Weights of a small GPT-style language model, trained from scratch on English Wikipedia.
Size: width 384, 9 heads of 32 (1 for keys and values), MLP 1536 GELU.
Architecture: rotary positions, no biases in attention or MLP, tied embeddings, attention and MLP in parallel.
Training: a variant of Adam for these matrices, 616M tokens, 4701 steps.
MLP neurons of a small language model. Each row is named by its layer, matrix (up: input weights) and neuron, and shows model dimensions 144-239. Each number is 500 + 50 x the weight over its row's rms, rounded and kept within 0 to 999. Numbers have three digits each.
After each neuron's rows, "fires in" lists the words (lower case) most often at its 100 highest values on Wikipedia text that the model never trained on.

L8.up481:519504476447499438596500464467489564557582469558469481470468473584516608479499565447445559514497498511444578463475587436493516517487490558523511478598480620571589587563446497529439515510598455543466459503542473472505518529433480406426586417597552474588574521596525464561458433439512427467
fires in: "a"

L2.up1088:458463525511412603624524473493457516573505501447425399572501512577519494493483457494482557456465535552511512524510499463442505581395380466440448517515482533483493491488487476450453473474440502517602551573545451502527499483522447498525421519487436491467596591567479421531514470469501454561
fires in: "which", "what", "who"

L8.up843:428540436489467513503517531473473549587413580453480528514469538456573489574601477587489434467457484556484535549537547487499523550457414572419515490522463526550509485437512518497546510539506583507459534518511426447549461580495559596477436442479594463552549566564497459554541527458536484578
fires in: "in", "of", "to", "a", "from", "for"

L4.up546:597443499508504523533601539549553577543444500540566522569480413438379432438489551491511519541460446476475478496598490437556524466571536486513523524558478556503439440537645502436447517483531477529557537484551467384544518426531538548479471480559526436495599509544464496552553463503514441580
fires in: "they", "we", "he", "she", "only"

L4.up770:473569543478454576546396437479475490575482520517462445513454486506621628512493463489555469500456608442407424522393507549492526581491514467549422449480538437508573500436450625492471591559462474613412586495423399420472556554434491402571495518555476514490462496527350518503566489495524483486
fires in: "the", "c", "s"

L3.up84:546478544540479418539519457419442461563482560473449513507410443543566505541526500588481472469507606464466531561533491599375509548469524525534504547557450526484407549524462406429549486514491596565363482475583406487480495561534379606503442478525516568527507595535500529539476490485564485505
fires in: "in", "at", "on", "that", "the", "for"

L4.up1402:442494483547435524487496482449570497522561515421463521437340530521502458485486464505526566536518554507608417591540428449399475533456394529445465491531524518531551545457585535502449535507378502543479462458423470502496438557492443500570546587478559432445499494517460556488469465432450413474
fires in: "by", "her", "from", "joined", "his"

L4.up1287:521518477479420466570608492465608462564536513430515543492478505504489511548548571495509511504499507511425545520446479441467483577477452557440513542522473572506524528457522520474519541465573577527492482559517421501494475547398565452462432526527535551474573500494502472497520480473330496548
fires in: "of", "for", "in", "that", "to"

L3.up1060:441501367501511421460501512504510471580476568444426567550523510560550620475475598574514548398474461471506486453463382415479532517519452554551495460497558513446598478497492545492473507630485478559415513506518414533492455490511560489495560530523502491589594577525522407536429462430466516442
fires in: "of", "season", "year", "king", "seeger"

L4.up1212:465462470506449522492556494480511537534582445499454589442462598445501532504559495441630533448483452405500527489435589532440487506491468500483450521489496470526567555464574579437449538521565490460547406559481448539486486553429457447531562527461544534593570568492483459504533545439482502520
fires in: "of", "during", "until", "for", "the"

L4.up434:513558552493495456493544514455532516502501435505609470509461455527505481572552477503583477466498536485394535522477611495448516482525533521481533437617554562498558501461482471470516539544478526458398489458479464566538429557499546489517502362500439468513548466584515470486480571547486495601
fires in: "with", "to", "of", "as", "and", "in"

L3.up1085:514560416537487515476555513465508606554632519502533542479366447441575529474471468493480535533481555542469459523476512537495551469495557460565505516505395460459508511524501473522423481545472532588566595408386487446560488413506492559498544439516482455501558495515522535456504545515430487525
fires in: "he", "was", "in", "right", "did", "like"

L4.up35:546597486467391483462448488512486520473511452484574426483497561460496457565565316520513507550499549486518534541443524462394539445515431458451489570522403545567491497492427442447499499539553537553488526509543501514494418503531492510463506459447561490448516528591531535482528519503483498475
fires in: "in", "between", "from", "and", "as"

L4.up980:548457453526503610588492472526544548461436500474508574553497447465546402510544558465442519543454599498489486485506535455510610503498552457458467538528495502547412442495465535490484565478409456525505521542458497466554582452502517447515499519525460440532510426580442476459469470420538408477
fires in: "he", "she", "they"

L4.up18:514553499455444470532536529525519442499497520401457475470404492516494515491567451396506565493483472493470579567458507427406448557485444494393522465677490463510524554505521529467483508468559482564481550547491476459445503477465492490530496525436415496454509487533469520512586592508444503498
fires in: "in", "among", "from", "by", "at", "for"

L2.up640:485556511568477485463567557531571490524596441533540515493452519502435494476516454558505519463483532610432499537536497514342490576495421486433547535600512609461471448514507462404571549517460504519493478523616457434392417540555508555399464432470485475424506460470511470419539467553513448553
fires in: "of", "to", "into"

L4.up1335:524436483480473467552523560386558501446567529350494493460402523490577533499532520545417504598455566422450540537378456441487546508441557566452445542544523581548455519533506482519546520515507508460445491514453497520394502528474467531517563499694516371524575515482474539435525555324486494456
fires in: "for", "a", "role"

L4.up868:562500397505424503447508512450497649590475432423504447495448451473552532559572490594479452488479495434458486604568504452486464492499508542554515538523533409428572583507522547447519543460478479500426449532411392543548419500504416553445511505487547475539592501504430525448526474457496494513
fires in: "the", "that", "time", "age"

L3.up1174:515487507632408531540488437507464434461510524453483392425461469517467526522480476536539447508477537446471561543362549432455441541581493590492513514511566540601404508541405494551465544560473435485474514518534472511407493509467402471517542466520517573459455551489501499531514573479506490514
fires in: "a", "or", "and", "of", "orbit"

L8.up474:538502514524473523476472473549666555395547543488508456496472471508529523436559541504420468425473509505510516534541520548488577523479417535541623513535532554495532551571520496454496562496371568480458484415539444534509497602522515465473532453491512545602540395435517490499517439444532545555
fires in: "an"

L3.up531:517531465482491516519550460430439573560448500497473603540422461486529429551564526437496564441489511571424585489474490538456433602512472547480558434518516530451454511554528523466452533579536570601478557448587489520473534484566506548518491399461468490539608511579583500608505532473469486511
fires in: "0", "in", "1", "on", "by", "at"

L4.up200:419549481564510463459495469508526576605619469462564498511484481514509568550589445581525551535499462499483431563487591375391543516524549621440567547537485612505533586560596443455593517533421617509496524409539368608508445497424420565509506450475521555480517517541414486525463486429571582459
fires in: "of", "with", "by", "underwent", "in"

L8.up156:518463472534504456550543551447524468531464516494487497493443546497547479436481420492520583463508440517450446581501450443421495548392469430524573489535457563519467513539464417527515553586476479518454436648557475406417473512501430547521546453511550477543472469516550503536490519446483444416
fires in: "in", "before", "of", "after", "by"

L3.up37:517497484549400473580464461623462478568491539498573522479476479482527558488480535532478512485452546448543461570448487442376477540463401534514538467563494518514490558415448499637561484553465558530492532558581422405473467533477420520503526549633531504445489492465533446414620523482436528477
fires in: "of", "for"

L2.up1412:498505474512481547441469484433494528594512425493529511485449511576505548533480495568561522480476494490387487508467441493397558514501594466560475517573485490502487492523510552481447533504431535506474478382573472554532495453460451445550447437551515420550473577409553432577561498501509482516
fires in: "was", "however", "that", "this", "made", "became"

L4.up1372:479492449499507566603518454532531522485458534535478515535468441459510542446525444582510492465513383491534378569556570459462454544529532456478507435521488534461478391554558458514533563489572468567512398483513514481528514523402579499594509476507552488594431410451405521478553410518529537469
fires in: "the", "of", "herminie", "hour", "hearing"

L3.up560:550564476598455501467556481363560397412497553452435480527439499530480511456591465441491528529503476522459569480560477412441527559432422551514525504595396509453497516543453508515435467490480455522500443463513465507451454428396573446597490482560404485482503545540563462547488513548565571517
fires in: "of", "to", "for", "allow", "whilst", "that"

L4.up663:466535457397401561460535496457520497543538505592486468488455497494450544494589527474531524508511458409439537599504515500522480541550499517567461483549570507508495550559443567529580493500435555486510505512473455500479458430490489539585509477547487401535451624498505504542452490511499438410
fires in: "to", "under", "by", "of"

L4.up1065:457508522468479530519475505514535515564454521437557428554447449501526417506535495528574496509429526465533499467488496420541467575462456443514466548532521624440460477542468549524544607427447477465529467449373333476543535486470491441476517436497587434463548584520443453419555583445482452588
fires in: "the", "its", "3", "s", "world"

L2.up1101:362465501508430516564526541399517519491534490492546553496497451463504460514548493475488563520487441547568439561531427484429539581493528409479415517655420538419495481464428514472506507513517457521572453540469483462520457460541500565573503543521484485501470542572476501464607560564475466499
fires in: "until", "before", "after", "since"

L2.up1182:457517497494454516511384514547473537535469563502537513493493586449582495475511534508494493508476577463470477550443465482506395552524507478480440497508559456469427554412557481434463560528513512566431419476505452434499473477494469459514543535548477448465529564573544544562557518563465519488
fires in: "in", "born", "under", "early", "on", "forming"

L2.up607:552505465465408484500513516558551463515580504508535463480489561510532592539482535427458485525489496541469533468456463560492544461537598525541443481564560512440490453554433509527577549474425531525573640498579375481496472575482486544501420470553504446401520436421423470532482467524564439451
fires in: "an", "he", "she", "it"

L4.up1046:482412420489471518485473486506485534587521521472625439573414394588486444534579456525503493444502535524414527515582518507438549517445437476536540558528473593436436487465601541514482494485495473522570540374356510473588484545424488539448512477542556386490517558529457549366601450510407436498
fires in: "the", "canal"

L3.up913:514541472537457527556488497536495499591477423471494496503505454591633471536439560511591483498507552456528492560403449424429521561413523469444452558539466647583406420530507515412482562455490499484519429536466457507437595535590471457541511429478563434495584518480393460549478565490438488463
fires in: "and", "of", "archbishop", "due", "forbes", "archibald"

L3.up1015:476559501533559447519498582516438473568501539449569446477450502554527500553466541526621458514466496489450468488498471428492420503553434498547486552473586428526487555526492515516486533487434527517495532592535422513468390528416509532460541445602390439524536520508481475525572554432504475493
fires in: "and", "by", "even", "or", "released"

L4.up162:429522437493512460503510496572541467614552500496535594488434513536490528375510488510527473487434519562540487565471431554440536503657438480546549566568506560468517543409446505468468466479480512479609503486436485519539455455439464516555544537562467492473481543469479529513550578541539446501
fires in: "none", "war", "of", "diesel"

L2.up246:584442495466487548495552468474442475596464540464530513501523531571474491508463463513490504592447475468368482475367454472431491590530576499544504518536534511442517616544392536535508491515587480522495502556513502516515531492520512532483484509540499481462544494492400511459467492503469427529
fires in: "as", "between", "both", "whom", "where"

L2.up1030:524509506536486522548490484567479504566540416475431476507415474491521538560545449489448554537528497480422565513484410473510476534455433384459540529568430576451502534466541430439442482482488511441552506518549468441468481498545497464503458518543513503523565617549484461485440454415497504469
fires in: "around", "between", "by", "to", "from"

L2.up1514:519431439508450439527530468477567557422557546483509545470501515481544508353452470501477427482489422471443481510513426500545516528493533534551465544469447461476514542521386562572541535508471503558503421526526483541573385505469446542532528524509427406481552426560462555558503461518535394567
fires in: "that", "this", "where", "as", "which"

L8.up78:503458498482441482525497532487523482542433504415420487451471516469521454483551587504550542505488479444505417511510443513442511512520456496449435464586461512486417659468454442434464485423469461497542602456473462390552517461449505452519484445489434491550540529563467442503536475503527491500
fires in: "there", "i", "who", "it", "he", "to"

L8.up1476:511537489539533525416387506501516460523484535415483514483418486522563521495541420489564534480464474511448497587471467487459545432507496568535488430578471584477485608511453461575516511551464479526546500509533486454516454521454603521454513449464506469573575556523548499579582483508563444602
fires in: "of", "most", "among", "all", "for", "two"

L3.up535:424593446414513432498597472539554586485504425441511499559471503509498656496465521520452570444438570517533477569447461490443533563567474498553478489570506422449494587430519515455473557522501590447591494528557481578566430472510521462480488484504517562480470561555483555546510504500376504472
fires in: "under", "following", "of", "underwent", "with"

L4.up79:517565483584401441511461490628512465505532503473568492479479405521562507500447523507514489560485549459455427486403497378549499614518449577491439445517571456500509567441438532553565492521456478537435494520454389543448409586513418535533473468513570495470461570543577514508530471489424512474
fires in: "of", "by", "from", "with", "among"

L3.up1378:430527460568418456474443511428474441543580501483467534484449507500521580480531455469509513602482473489530473547473452498447507444574449494490527532502475530615531525465502439419438486514513516468483469475508443474493625484423457502490554476621522494518536545521593501521558500473507468517
fires in: "of", "i", "and", "on"

L4.up912:535535457467480482533574435525507506533433451455533539565425444565478554417592529524540439512480382561498437495473421503438536517508464516547460501473524566486445509450516479568490560533456592583470637563468571450518468484496441433392478520663470499478473472456535469555505523516459562546
fires in: "the", "from", "passenger", "a", "on"

L2.up56:462550447502465467517544529622484555496509486500432542435395446555602475565496475460472532518456552551524524527453514462431491582415477478492449438561514547523427584510589542480515516557489528537543540534498471465446487518455404454497465502451472419637541465624518469524576451522522538535
fires in: "de", "internacionales", "in", "of", "to", "da"

L8.up301:545496499542465464460466489498427584489481393495519448447520527467523455586498430430486467496486531525520542550489404485441472462560448542544531533437447575485448536485351394520540495606544520610532538475453492465489525552483569562484536469472607517530435524559478477417498520446517490479
fires in: "in", "to", "and", "then", "until", "before"

L3.up1195:511506532463496479538430546465584474555598480416489518455384438507530484546487446489505474568522539478532566463521474506425541546509538574502493509524468541540458441515403465511575553491545491426446460472463444454493485586453516448515491436519542553515528457571479499492466584466451451515
fires in: "with", "to", "his", "a", "for"

L8.up475:416460370448489460481543465477363516610487496503439480526485392626466444512521506434498430515514521487487488519556499498414475505528531464510468545532591526554517536521529501493504628501553415581435491515492488506580555497514570525534586460474563427498469495613498481566595481557480498531
fires in: "the"

L4.up554:503603487440427495542444494486470521551515417520611524584461485550537561508522491400519501476417562545557456560480493485394421520491526514549438462569537480481495492442418486513511520453467584515515502478570507425460468516566513489490507513467541437495646519582468522483494492517425424525
fires in: "of", "with", "and", "among", "along", "upon"

L2.up847:537492531448532543415532492508524455614622472447483492458437514528611535571460588509516530524495586441572546513464487473555553523423381515475533470479402552520518431534494402493514488478414520447537459517453468530496461563480525537495580488487495540456559492542510477534515436436505475630
fires in: "to", "its", "their", "constantine", "his"

L3.up1433:488556504495465448464571554449489600518438557496571514536386517488515565500585587503472516490486601524559538547566530405504488545510464565533406531547449470471559531542444468461491499511453570619461420543468431454497477504595514581446488488583529489450546484576484490507574509565473540537
fires in: "in", "during", "to", "from", "seeing", "before"

L4.up945:367611488581403470475506461584569590448528480373475493468515463558447615583528523547454551521514498523464548582418522470333579566442535504547572421602462526602409519456495559568579518482470473502534534476575507413507485568510421576525533394609487502493504517519543474541475475503503504516
fires in: "and", "for", "of", "in", "on", "atmospheric"

L3.up1230:467477539473430565495474450471504618519513383462456516477473482586524492385505506538509561499443512511521474522504559452575508517478565501555503503482441493460370560472544565503462542475443568523532600483538486545596521546482580442549393511471558519572553485463465481599455419462489441510
fires in: "it", "he"

L8.up237:550480460606482464480388513525587452497552541555501453548411387519472559392494504525530523473520554519439580460583426545532618525504373545506498444552591521468507478588520477403445461548422490518453534376504432457575469502423570485509529444520596452538565520464465504534434490399515573509
fires in: "has", "have", "were", "are", "of"

L4.up317:492509472513472506574435486458526548574601558504506477474482431509469473472507462470546554441448473514505529596448452460459488514552477521535472449654508491454567548478509559491485506517489481560594542486570480510592465476438512509524523481495567399495561487541475511465458430376452565477
fires in: "one", "a", "and", "by", "an", "two"

L2.up898:382420556527472494593437491487644475551555404464561499469469513487557530553479556486452567495486509473476486562550477460392501605399418449492471437516539583506458508569483409421532542546461521469498612402381480417523469539453497454535545450523468521556525571563513454504558384479500468578
fires in: "to", "due", "not", "nearly", "squadrons", "alouettes"

L2.up740:597464490531431560533478475612474572555532431481508544483502496478473465479398485410527498529467535456418508674451490449442491481473516446504452557482490470436447527487440590453558476546557528494507510452503478420480518559503384472516495594538483548505565541418449531469460551501462436515
fires in: "he", "she", "maynard"

L8.up791:414521458609463460421478475521514547502475586399542575532468452532478541444521520618473458502447525511533444564458489493500467489444505456468510609507538463440467528501542548549483503449461547594434603510550446501492470483489503552480519447501442428381525468471468488511545513468426464502
fires in: "in", "the", "1872", "of"

L2.up747:527454448468487523510535482400489493523569411518521488549526447511524439594522574541485416442507416504442555464501465510390533496520428460589530481519478633562553491496515415558498528461493439446487438527528524519589532549542495543444516484479592527521507472485546481449493475521475376503
fires in: "that", "to", "millet", "the"

L8.up1301:429488373479489518499456490514511511537476557485457513651478523610513482453471441478457539546479397447465583479470510437503532555526497593543462525486502499575502558560502417466444516528462566503470599492433528503550580494597452509574450520437423394534487545497591413634509535388453378511
fires in: "was", "were", "is", "are", "aze", "initially"

L3.up1133:530544517561489507517505461515496419590534543481495512470543470576529468453460564492576637463476615493553536497448421493352593526552503537440513534521576465519594583430439469493551488454462536504531410547525423428470484578526464538575476495590570431541507454446452439436525390474475486553
fires in: "of", "s", "to", "house", "personal", "at"

L3.up687:502448440459522535577550487515550523590567515442548549482374525526519585524510602570576507503527500398503509557433501511455513497544421546499555536544572521455516406398466479423514536481535508555563533527447524503496480506480483498462577456506440530536544465512454445434532494405446522506
fires in: "which", "this", "of"

L4.up1356:422531475563424459459429528566444492593428513410478510545494500455501522479506479551563551481489508500477553467503385447515469517546474462459441461621499563482516482537437444505521570508527542505520502562515466477502464491517476563524535587455572504465571512426513368603603617381429496493
fires in: "from", "father", "of", "late", "mid"

L4.up1358:459574486472486520452504557478579506542541449483488385482510510565442537485470563461475601541443562514503593547572516495562535495483429539486540486517439504617540534561412415469556528482429557511470455468518469497456451536411452464531526536562517443603517572523525551557502487474481526578
fires in: "a", "of", "his", "to", "complete"

L4.up719:481574477520497495445479510449520487520483484486462628468457538558542547441495445512530539458519442469506547472435461420414549591458466559590477418554565529519561480439511511483473502528444486496527528523503418503501403496570466506598549426584500391585465488511514401592454393420421397551
fires in: "was", "were", "even", "only", "made", "each"

L2.up1164:475482427460483516469538475528498477538437500475492585544448468483557415593510519477443644562453551497510637501523457382478477550514372473483464501551515542495491522468481529460489492490407496470455428589471527468459425511467490607522566585510472471585514430483401465554454488445480526466
fires in: "of", "to", "and", "mild", "from"

L4.up915:493512511496430500515507499419510521533435505523503461490441528462492478506559572517476536556457535591480518531493588405376572583545503597442549557493511569538480562536515428466516538568590469502409451445433460448462477492512444478509450464471491528477495493520481510513520526368513450506
fires in: "at", "played", "playing", "for", "joined"

L3.up986:513469501565457475447527496539471520525536471548470494508434473498585476434503493512528493425481505498423531482557508512458455568439447465470509565567531513454355506499483543487429483530412479601557470561493414409630526546581501480455460482492498544517595490500485455456521454522437512571
fires in: "at", "of", "in", "mall", "las"

L4.up973:516571530475542481433498557499482532488535527446550483515357466576518550460595567575539539452490524442476515471511456300432497488522528565509460601580500525449459556540434526455595610435503529482479578508446357494420559466503468546526524323542485443555534477456419493504531464385351512474
fires in: "until", "in", "by", "out", "demolished"

L4.up863:469541377549478503586524531549535525595495494517548457523425448585555506518468454495519451424484439444482516508519473499434631562497437493481546501567531658481516524550591581471452511537398424527593475527475452472605458490458558530458493462532570443459548498500442471446498489530448489619
fires in: "that", "to", "which", "they", "be"

L8.up566:553437475573468515575516593557596466561466450504486554502519490503538425517541551474453502522438421483517536512561551432447583558401467519472547503517438602573540487598451522508526522473493489509491448481479473554469446563558495499441488437514587492494483491521573488416447429493448331619
fires in: "to", "not", "t", "could", "can"

L4.up13:441489533480521468495553463412496527495543430489519438519482453512546607530498558593540430507461574497535525434594521448356517392537431508540545501501448497476559559607472440460479526531457474515424536480589438371527528573438621476405671448550476565526537532540485508603559513493564507486
fires in: "a", "and", "instituto", "underwent", "institut", "or"

L3.up305:452470490487377431551540477557453526567469487513570517516456483444476414512553572499515506457507486541570572498522469462415487584591500463465463481645500647437496487494533501513550621443552485453424461371616519439433470471466534556541491483486450532543522491514444458556537563564491469435
fires in: "of"

L3.up1049:490495484567540478599515556508498514597607609514504532457401452599501481474462542427515513434469521464498479563523450570521568564493413591457544503491527560423474560455472471505578417490502497566507520584510525495526384492405498531539510517477557510540574565531454508452563480454412524490
fires in: "which", "career", "that", "who", "championship", "of"

L2.up403:582511458612442561517451490612433553559474459487579561506532519558592462446485444496532548474481489472449559512426446527412437544585489477496518500513466507426426475527416486479432494511525440515491518502524488493401396478548334544484536524493554445445585430538475478556591610445416519501
fires in: "as", "than", "like", "including", "with", "also"

L2.up551:539463457487485515466458477506590595527510510510416561492484442519506447442465570505535456572496421519473556569503519499471532584419427489448551542482368529503466489484519423465465482550452527551574447557456464499610447512558479484475494543434552475506616560540519566515495543442480413625
fires in: "which", "that"

L4.up429:546444511472500466511461443468648476556583537515493463476386449485547522450548579538469417527474527552492530502538431512462478494502630467571501567583511524440518541531539477490515558516377499592584559465520441483571503484429536472504490484570543397501531475501544477485443503479539434497
fires in: "an"

L3.up75:440445479520503571497420418466434533511517470471484529438433525463596468436433525427567544473472569498496448532520445495399515531479393439555439409509524462519472553469509525523471561563384473501466544559538459434440480527485471474609546518452526413526532509472437509542467445581439456566
fires in: "s", "in", "before", "and", "after", "then"

L2.up1060:506542436562449496497535520534465503471554507481529469543543553523495513573516455562551573498479482447437540496473481421455492503571466499477542425579503515538545577528458556548571517506541511515486452494460498528446497498450531498468538599515441543477497629492429465595424616414466555466
fires in: "la", "and", "other", "as", "major", "by"

L4.up1300:503617475529510548481437492459461537537475441498496604507462486577476576528582514610523456434430506542446500455524533555408536516427503477533499490484479538442510612481429509443439501473490610523443571578508468416571446568520441494466514461515532455534529493550573434458544596501443533582
fires in: "of", "the", "its"

L2.up124:462446510535514537471496498580578605504634515505430597480461439446481583549482416474442580543493471492399491533466553568399501465517481447478495539466475496485524488533511515503495499422509524586535458509449453377512606502541525553596523528499445496450471456499421514489519441495514393474
fires in: "world", "events", "maps", "marion", "olympic"

L2.up887:434612473487498497505411495538559476523570432418473453482454462500580584557501492517494537495491546470470529560505495566455528514475439421594514555539493609522540590501507464494458523536475609532501534512516404386441520588536497503480555396448539541519480532537513449522449447409418501490
fires in: "in", "a", "an", "are", "main"

L3.up645:471593477471475532500554477513514542613502349441531434493555564468505550473460522505526532578479606389602495505502551465461588546475453441448380535545545582542601486513431483526503579535465578507518469514452428421494492504510505550482431373518468534538555491570482450580457509540482501569
fires in: "of", "his", "known", "its", "held"

L3.up963:426531461589451427506536536490494537537531534488508562525468536567454548466521494492447545444448440510476493541480459474478542596482496511517514525624441530478550533546416488580543603453509478550494497542551406496480448568519472561466492463478510406609645457477521493562490509469446557548
fires in: "as", "in", "of"

L4.up1506:496523470530446527478478483505478524477503502416465523508415559565645536487454542449635507467497560509440508575437580447521556503486492421478536490514441408561531476541489495549508527560469485532449447532466451530490472504451445544565491454527569534442572477657430511534534555418490446485
fires in: "or", "and", "than", "with", "to", "of"

L3.up1063:440498422523507478548471497439566534521521427466496602532521469556495546461490531441504597475500413448506513517540471392427470519540524456502473456518492583511474570557550565516527535567566550464440438465473510526476453483453517371385452543574460447478513601514394512536491419508540518454
fires in: "as", "than", "and", "rutland"

L2.up382:544571528475479561535429509503522579500484422427471469547506467536484522605473587588434459491523483476400526485506416445445484534504513471568552464647434474463473540463485460529423496558426460488399584543444457538470444425583494603509529498521494501580462518451490404541561524409491540533
fires in: "but", "until", "however", "although", "when"

L3.up1107:509635481568516512445500452429486492546470579457568588491434456512505533513542466576522430552479494485458489544535477386502465497476422565535435534500475565444524543474542521491531484421486523578448568517448466510440434521509421556473451464443541501467527446451476456509651450474446500509
fires in: "of", "from", "other", "by"

L2.up688:432528423480492456493541557518464549548513544480503547583439494554589515502500505489556505485455575394508569507494438370467506562562544508423393518533539515548615502455510494486502492486471555429459495487510485425470520462459486542496522436592600495523493473572489392631473538463406528471
fires in: "year", "while", "died", "began", "of", "years"

L3.up82:529501427525447619463500448461477441553480496451529538470471545466650489617525499516536447469539543423464555565493467470427527563487444491512537529514557577545450570519458555520483507476575475471431500502396494498464464432462438587501460530495491431444451575516485506432490607503440461499
fires in: "of", "and", "on", "the"

L2.up450:486543436560518623470413484407493494496521376452470526511496488431565498535469513445473517536475507537442478487490432469488482493561437437513578470500448517562587462528512518493516583509546496487427512555524499450452523488513455536434518425503611530473487426560477349520502443507387441469
fires in: "but", "however", "and"

L3.up603:504565475547470478511516443496451455601570571441539490509455495443542562527437423559510526508496581547424456587496456526484555553529440549596469444535513550470478472445514496489546453537456468646510450449480414394532508568441593553439553479626540457528493509493482450576566571430485505517
fires in: "of", "s", "late"

L2.up1292:517491502460453526553445573478570540602532497468557563497438540511524509438496503563573432494491481497474542471432546433450510632532526603490443462491493502524467487513522411587482584431436579544492467439530498505434532550489453525546633490559504484394552441407495527535585538483475516589
fires in: "in", "was", "became"

L4.up101:448469489521353425463472477563451473545432640445518394499493491576474502467517550504531484486492602474529583500371448465541532658509521513515500489537545509504440511452526532523459606525474452584546539510546461469471431530409467505466410403504557461459473559483451448519537543453454567532
fires in: "on", "the", "june", "of"

L4.up28:407513512571496504539516498479548499510501392498467457524431517526509576544620539554547489553507558446574492510527456498394496605480485439468527553542471606479539473581502540369480556569427578533459487471533496390472580563516567544475491504447485513457590504470505438528501437448443520506
fires in: "the", "and", "his"

L3.up1452:527485461521502575456540619435510481565529502467427513445404504467545511548558479516557428501428419483498459498526482416457457509502422514502432582467525528492477542604513574440511515516494596419455526478506484435521450541586525485523537554494476544448503529461595460490530530508412470475
fires in: "years", "games", "days", "weeks"